Part of a small language model's weights.
Size: 20 layers, 5 heads of 32, MLP 640 ReLU, vocabulary 1540, 6.53M parameters.
Architecture: biases, tied embeddings.
Training: 140M tokens, 4261 steps.
MLP neurons of a small language model. Each row is named by its layer, matrix (up: input weights) and neuron, and shows model dimensions 0-159. Each number is 500 + 40 x the weight over its row's rms, rounded and kept within 0 to 999. Numbers have three digits each.
After each neuron's rows, "fires in" lists the words (lower case) most often at its 100 highest values on Wikipedia text that the model never trained on.

L6.up519:547529541493451532534440548499534435496432507544460529519394504463541544570490518486524543496447492456533529496521541514538444491492466478431453401481544454470495511531518517485510529576493474563432492493502484520458483503476506527523488496519436476457561492491518489574482504519453581521559497574496502460527551604516455515510519475530515458474476540590537553521534523517510478438441501452594519467485560472447505498482486476528552537518583458512501474522573453487473400474492548
fires in: "under", "and", "company", "competition", "at"

L2.up137:494468467519511589567486391481525527497499496501415489491492551538500603610549458474496515431447511498547476524498515505522508492429555493509528476508505529464527441565510583512518440514472555505450446509594546521491416500460483473476432538438490510506472535488493457497540526486584560501530486512527494520572540514517495483447520470558487475421478525534473452461573549518514523492494455455584498515550489543479493511507515442534503475537457409487524515532453470513463541554501538
fires in: "to", "that", "at", "and", "a", "he"

L10.up122:534494534486482486504533455522482527474418506555535482445464567535569500542494487499535462549499488513514462533476487403560499464494476517474538506531514447495493522463529523532497543444517476467518449415552439472521482516539517522488451466434421429534505537487485528532522529540535616468519527492587549536536560503600453518529517575458495565503549496494463479540540482520526488427544480445493419488454509560489484484461485408504435465529482458451502471502469520494559558507437570
fires in: "to", "and"

L10.up233:468447479480445463498533454548506408522481545564436507488464498497545524560509466488529534478459502447484579436528519517500488467447482490504507447456523477531471500569481506517481559564461460586525506512547447412506534507488505601461485483484422522555527497514460505494438580538479462496484449466555532481515418506472492553516458526481545517475525494472521462486515568495560511480440408428480491584502474510596507482456417517572502480461507480457541499546471555474510480450487545
fires in: "an", "anthony", "second"

L10.up515:522502533512493520486549524516560464547446471454496489447483540498469542501487419482480505422518498498507467443511520496510476400489490476527475452469443586435494503528538526559479484586488493509531514538529543515560421524551469513547506524485531447530502430448481487552462580428444526472550513453492489503494544508549499564535543464507509504522487476484521447503481564479525470593389519556532524460552535500546527496502547442583475525521512432476392514529562491554486433456495494
fires in: "an"

L8.up256:575502502560469509496423417507506435490477519523441515448488493508544493573487465498445512551484484423530494506507503457514488465550507553456540470466492446531534500543596482542461514536468488511462476586601551521588391568487512474527457507482471466448539546494501528494474420477479557559509528506533518515464488493552506533518520508520500527425484546510425470489501525462514483463422512430598516510505485506442497462488475484495551507522517550452520471493589514471536547560490574
fires in: "and", "of", "de"

L5.up578:516500528543501467516522495567522506528488448492530402482492451514483547492478509498533522507464510460432531487468498527434525473536467474468557418540517500400426482447443492496572553466565526510481569562490513429515501517519608569511564524535540524462512519505512532514490560511462542521459529532530467510438511529586515566447482462507493537434472600509485496558590583506484512520493502522522479517507502576504551485484517588530432457499446496525514525535507427487513499472437511
fires in: "of", "states", "2023", "first", "2024", "in"

L4.up69:515522512552549541594470498529457529581481385507429410463520448484492491523501504528560468517452479469451498509554523470513535546548486500429484555515474472458499496495464464490524552488581506442516605512463542451564485473522491592465534492468466499513432468405532458456484511533558510452513573523494502459460523507499501456526538431483473496495480525476426498456442553465536476489446490434477575541486473499501545491520522496525483516539576456514520576534502451497453466548483513
fires in: "of", "county", "university", "states"

L14.up560:508502530563520487452533573497430503464511534537507521510441477533489498528528527542455446494486501519457473505614455553510574444429517481523486462471501565503488472534478529461489522486513488504444471476509452490487512549591455545522527554519401489453487424487500516525500514524570459462440515525523490435511500489580444443530523542506441521510487523509396562514604475506471512460588422462489522521516483495477528504473547487567546441564453480579487429512524488490457526530507460
fires in: "a"

L13.up197:534522429500516455548525517534473453553439485520525524503484445511553406508515475490570509486508464461434469450445532484552439448486494476532538587416439499461488484553537460508458470526458438520586537463500512452600473497491483482472488442491509510568519594484456513473445529480592528454518436477504540512428529513437459497518536464449521522471465518494462484512471607432540523490446516458465488467512510500571518470526506454552465481534486493392510478486506502522531498507473482
fires in: "an"

L8.up411:480464445494501506520459509480532514466501544494485461494560422537498509566511539518552592450493464457545567594556524502529497501483483409481481447495512436461505490474507482566453522553553501479483492531508509543459450507512480490526459454446463466507519543548493458499535474424518473457530558572513487467520512500533450488502565503476473509608540451475606499408488529597560446471512431461531543489514536545561508429576439470491527549470507462489474518459539494461476507488512535
fires in: "who", "which", "there", "they", "it"

L5.up500:460517523505438548509428588475524473428522572450480530504509468471518633561485467484522493532453526547542508530506597485469494508489493489451496461481515479481514500472511486479460577468484580479538458561521482536457450528538476512479406480449454477456452467491401475516520499461416484539526473468488431501545538509510524518444527494514450489481449547487470467465502523524427513518571521427527594527572549447525434459538486474520491489533509513438539507474475473444519472485547530
fires in: "would", "used", "there", "they", "to"

L9.up315:460516478517453452513520514573487504531501503562472475500471528506473535461490494531489473482542547505513503504477444513467512449564500507519450485494427532529478481521543549464566506497535465566469499419458497505500478513420509480464410489465457585485474539534517471482458434576463463504430559507484482493521462542574487413586425478536550546482540494524469556550485494491572440553540516554475514508503452460503462473547579459472458512535567473428505447514545486529411457591496531
fires in: "the", "during", "of", "late", "on", "lincoln"

L2.up216:565518507554480440508518532487514508475498527485480454570406548455488490473468518471494539504481484454448479531541539443481460538522554523514477515502398514510471516585503484564457514502453458473541514553458495545436494512472460495453579480573469436533542582434506488532467487523545549507486460503488480449548434523575542527573462431508571578433507490493490490536521464460556486455485545429556472462482503477435512491541509470504458564430539454489536454575545506488515516451520533
fires in: "and"

L2.up323:571477462551507496492448508478412546502490464482430494555456529451507539531460518406500471462459518525471572551495491488520488465484582490475525426454523584423568512537520558468496483513435463492530511481422492541473489515549479483490503516475444515555441528422554415535466577550517521480533551506486424487471475510521523419504512524567486455505552474572476559602504455482561496444516528561468457503460512558491496532530504463534513472483501473493545543525474481510425521496509490
fires in: "at", "school", "college", "of", "he", "general"

L9.up88:461443484460536513546508495522534469492470559562536504517525437470523529468364545492461510510502493527527512480520495498474563508498470547556450466515422497501467498544548460520500466410478478483530451496496553564497545499496443519414529511494459562589493513499563428535450475528495518511486509481472542506429524494556572496541557484523487529458531541528579526482530551458452504418496493559529467465453492496565560472541532511500429536410569432495502467489441544538484463518442466
fires in: "on", "in", "at"

L8.up277:516482490441465479524507506483508449409504491534490511562424511500516454489506523481459495524463563536514501553534525528522512495527516579568442509485535527460518495488521507483465546529511499471541484470430509506469429498477557500575494473437454484479486482451513474491483499513474508475465444456510470472561508408519427490465423435518478546411515479463426520547551579485535440431491574505562500499487483540485458518498554502508394537448572431469536468382434520561487494533471518
fires in: "as", "at", "its", "elected"

L13.up263:494541491512447492502570461469466483513489442522475487449471486543527546494527497461488497515499492508538462461473529482526491510533566432568461512493496558500498480533577466509526503555527467576532466531525480488532452515498501541541447500514458414502600446581507504516554531506500514483561474452532516493429518477561525504481522461462500513432493538487544478408566558514499475436441535454541510503555558483499498498554585473549434530595566450469481539594473402543493432539489499
fires in: "an"

L4.up232:484489492447509487544475542491458483486551529355546463465523423543502513460475565545491495455511495411481466489507455481472570525534562508517465525486517509462510504568512447515556542505486460444515452512539508424557480562542516463501388547496528570515563513505497498530456496512475455511512477458468493543479472480520461541490589505415544469443540487598510455508493472456455532493464506481529463490492487486549538521506486532381444496485524518493490557540499449573462495564451501
fires in: "in", "on", "following"

L15.up245:522519437514528449532517476475497463545510494488518547463414496523519590450500510464500469561481419545434468441543496487467489464520499503522488481486478490491459512507475496480485491473413492545569470551554532553508429495494493441534525466497479442497531533530485493484449447529465433450511507470517537514429430491548476422527465521503541424519545512593493540543474548527515492508470448504521409429530434434525487507505541484565546386493500472485472505456468517576502388551489485
fires in: "an", "the"

L9.up37:536495470500506505478496505463499568460466553431464550480521612515485496436500536537632491496486498469457484502450469476502473495583502545442436486447461496496541485611479484458467466514491490553511500585534515548500513473511496530380527517511437496438549461520526537514458508476503527415421577531467469501481497471499502525491469485523484540551518514553548512482517529533494461505481468412509533489523485444510572549488553478534455500532548425543467422487473436558511476521516536
fires in: "in", "a", "chicago", "disease", "video"

L6.up539:479534475524442485495480516464494491535526476545502523471542469467519492533499488562589536574437494514497524443451559474476477486441481469556428466566579518393476486540545486478438476526465454511422455580491534522528503510519496428520431533453456463499530573532530488628502478476448443483436475476463530486457491524505555456454542525507475511513537560488473501527521520472508486489457554490411446480499474495496485465512526485547441567542452512427559563504539479543446458514513485
fires in: "the", "of", "and", "to", "my", "in"

L2.up246:534448543518501477486518534475510472535498445455485506500506434464477530446514536451501559497560446513519462444456496493518482502498453455446472456502536512409584509505493482471525469488516517545559529488435511487518481423564586519469549489522523546518516551580527479491452452548560553465517502491478500480489538473549456522534485512529514476512454487555614516490479583514526548592562398469448500520484514408560504540542537577519540521431541487507492501492522432433470490448455471
fires in: "with", "animated", "only"

L4.up118:503520544489557526532405492501447556526503521534587500486480497471508507529489507487486521448513523529488441528473539485564400495596479513461481460525454497478488416443517472512437471493506483451447465507466420529434507531490561470487545549524477451524573541556511497529456483492537473414468446544510532478492472466515523503545524438501533562501431555452545497477495461487534563556557563551500520502452522413475503482527484491379510466532556524531453414467531498498523481547473529
fires in: "and"

L6.up106:536473597536563455536483565429546463496479535577490456568503440505564553545466532436476471524548547493498482497466491418440451519462589500525438528515557467438515521512441571557514544460465521491511467504541513457546523563549497430425484488506444443466562505528495503511475441478434522494518505484442562517568473460480566515478529525483529535507527530506472548564515554467421518493521519469560510472487498507476500523489506526539528499529557527456504483558489488565517424515475566
fires in: "and", "festival"

L11.up601:511479496603486541482446589475482533462468549568428588562502460551559554468519469558522472519438466455547461478483538492456570457475535493455527507484498479494478488538495523491545487540486509472459500461528503491500538451476567520468490569535440415475535496508515445513534455547536496360463536432538520523560488470519580460446509529497551489547549470467499525494493554487561504495489497476505502606520505574476475550495556550479466492519569484495509443451505549530519502486493522
fires in: "a"

L2.up214:514449472456535504552545553543371525550487541537495484477537484446486522473523516481497467600568456425568591482518501497493509529495519515437567497529507519443571479528530510510534566475501416543519533492480509477522481553595554414443489490524532536486542466501494479519476511460541503541546528509512549505500527409496439518497435548448537535514522446574517493510500507514502529441535469489527504534484529424478541553521547497517536522539491502409565558472481429479533458502461482
fires in: "with", "white", "great", "what", "were", "total"

L2.up55:502507467460449468536487509511507491560447584476441513512501515522549541565470523491580517532438520497498533505528556463470471417493473450529465504456424478482439516519540491564468453527524527521452567522473451535525482489401508463555498487482457565482502506480513434547475459511547529503430494490591463479537404430552500528490586425544465471508523577492516564441501567543548534441512546433457474471537490488519505508560523466454447534509515494525558512473515461531550469466524484
fires in: "in", "is", "on"

L6.up64:481520499548484541535451426491482509477517472414539567563486487573565439490510533534442482504459496473494427484466480512461462488541569494510474515507443431465505481548495469421461487521477492465448564507462436448546465513471467479499467543542506517560506558472500500476448449546460551506472494536459548519526506480480429478521464503581533534492489502446431467515448441516565511455488516530570531446457445482484575433486558475536377527510525430530562429511496537529511498548514491
fires in: "in", "education", "francisco", "france", "de"

L2.up47:479535525490474546465453466434477508542487505535469450496506443497516560579484548547495473537515491490505474480487379542455495499477512524515520419491545426537476547520475549491468529456498572398481504509522491458496488587533555416455444522493444516472586535537483517507457460484468537442562544533544514508482537523492520564488530534420566497550512555553533426456491498482492495608460519531497489498460553484520543477492538588456560487499521476459516478537587469507500477530471473
fires in: "and"

L13.up553:525553517534485462495449537521404481429426489486560453517507507544538581466555546574519530506436462546498531461453509537458549407515451501497490522512460563497447482555429505504447487478606546512435553462504451560500522399526534452471554478490471467501554471492455494475536500517579474459429538438490543524496513511522481508508542518481472471494561501532478455549490539521543542486489496542524533597501521525589504499492555530488473488547524494550515496465475506567520429499485470
fires in: "a"

L11.up376:509488566459458505523446444499500503467468480431540426486445529461569570453569448535515460495428423466485471553465509461496464484430427509483470481481503442465499515473493509473521521464472490534499490538477470503484487530471545513438497494419481488490559547562464510557576530478540547528496514511524508505514510591537470506446558497504499526520551597442457499507482536467447527507584432457517485521432547475459520547473427496448528545597457440443520514508523520497439478439449494
fires in: "to", "would", "could", "should"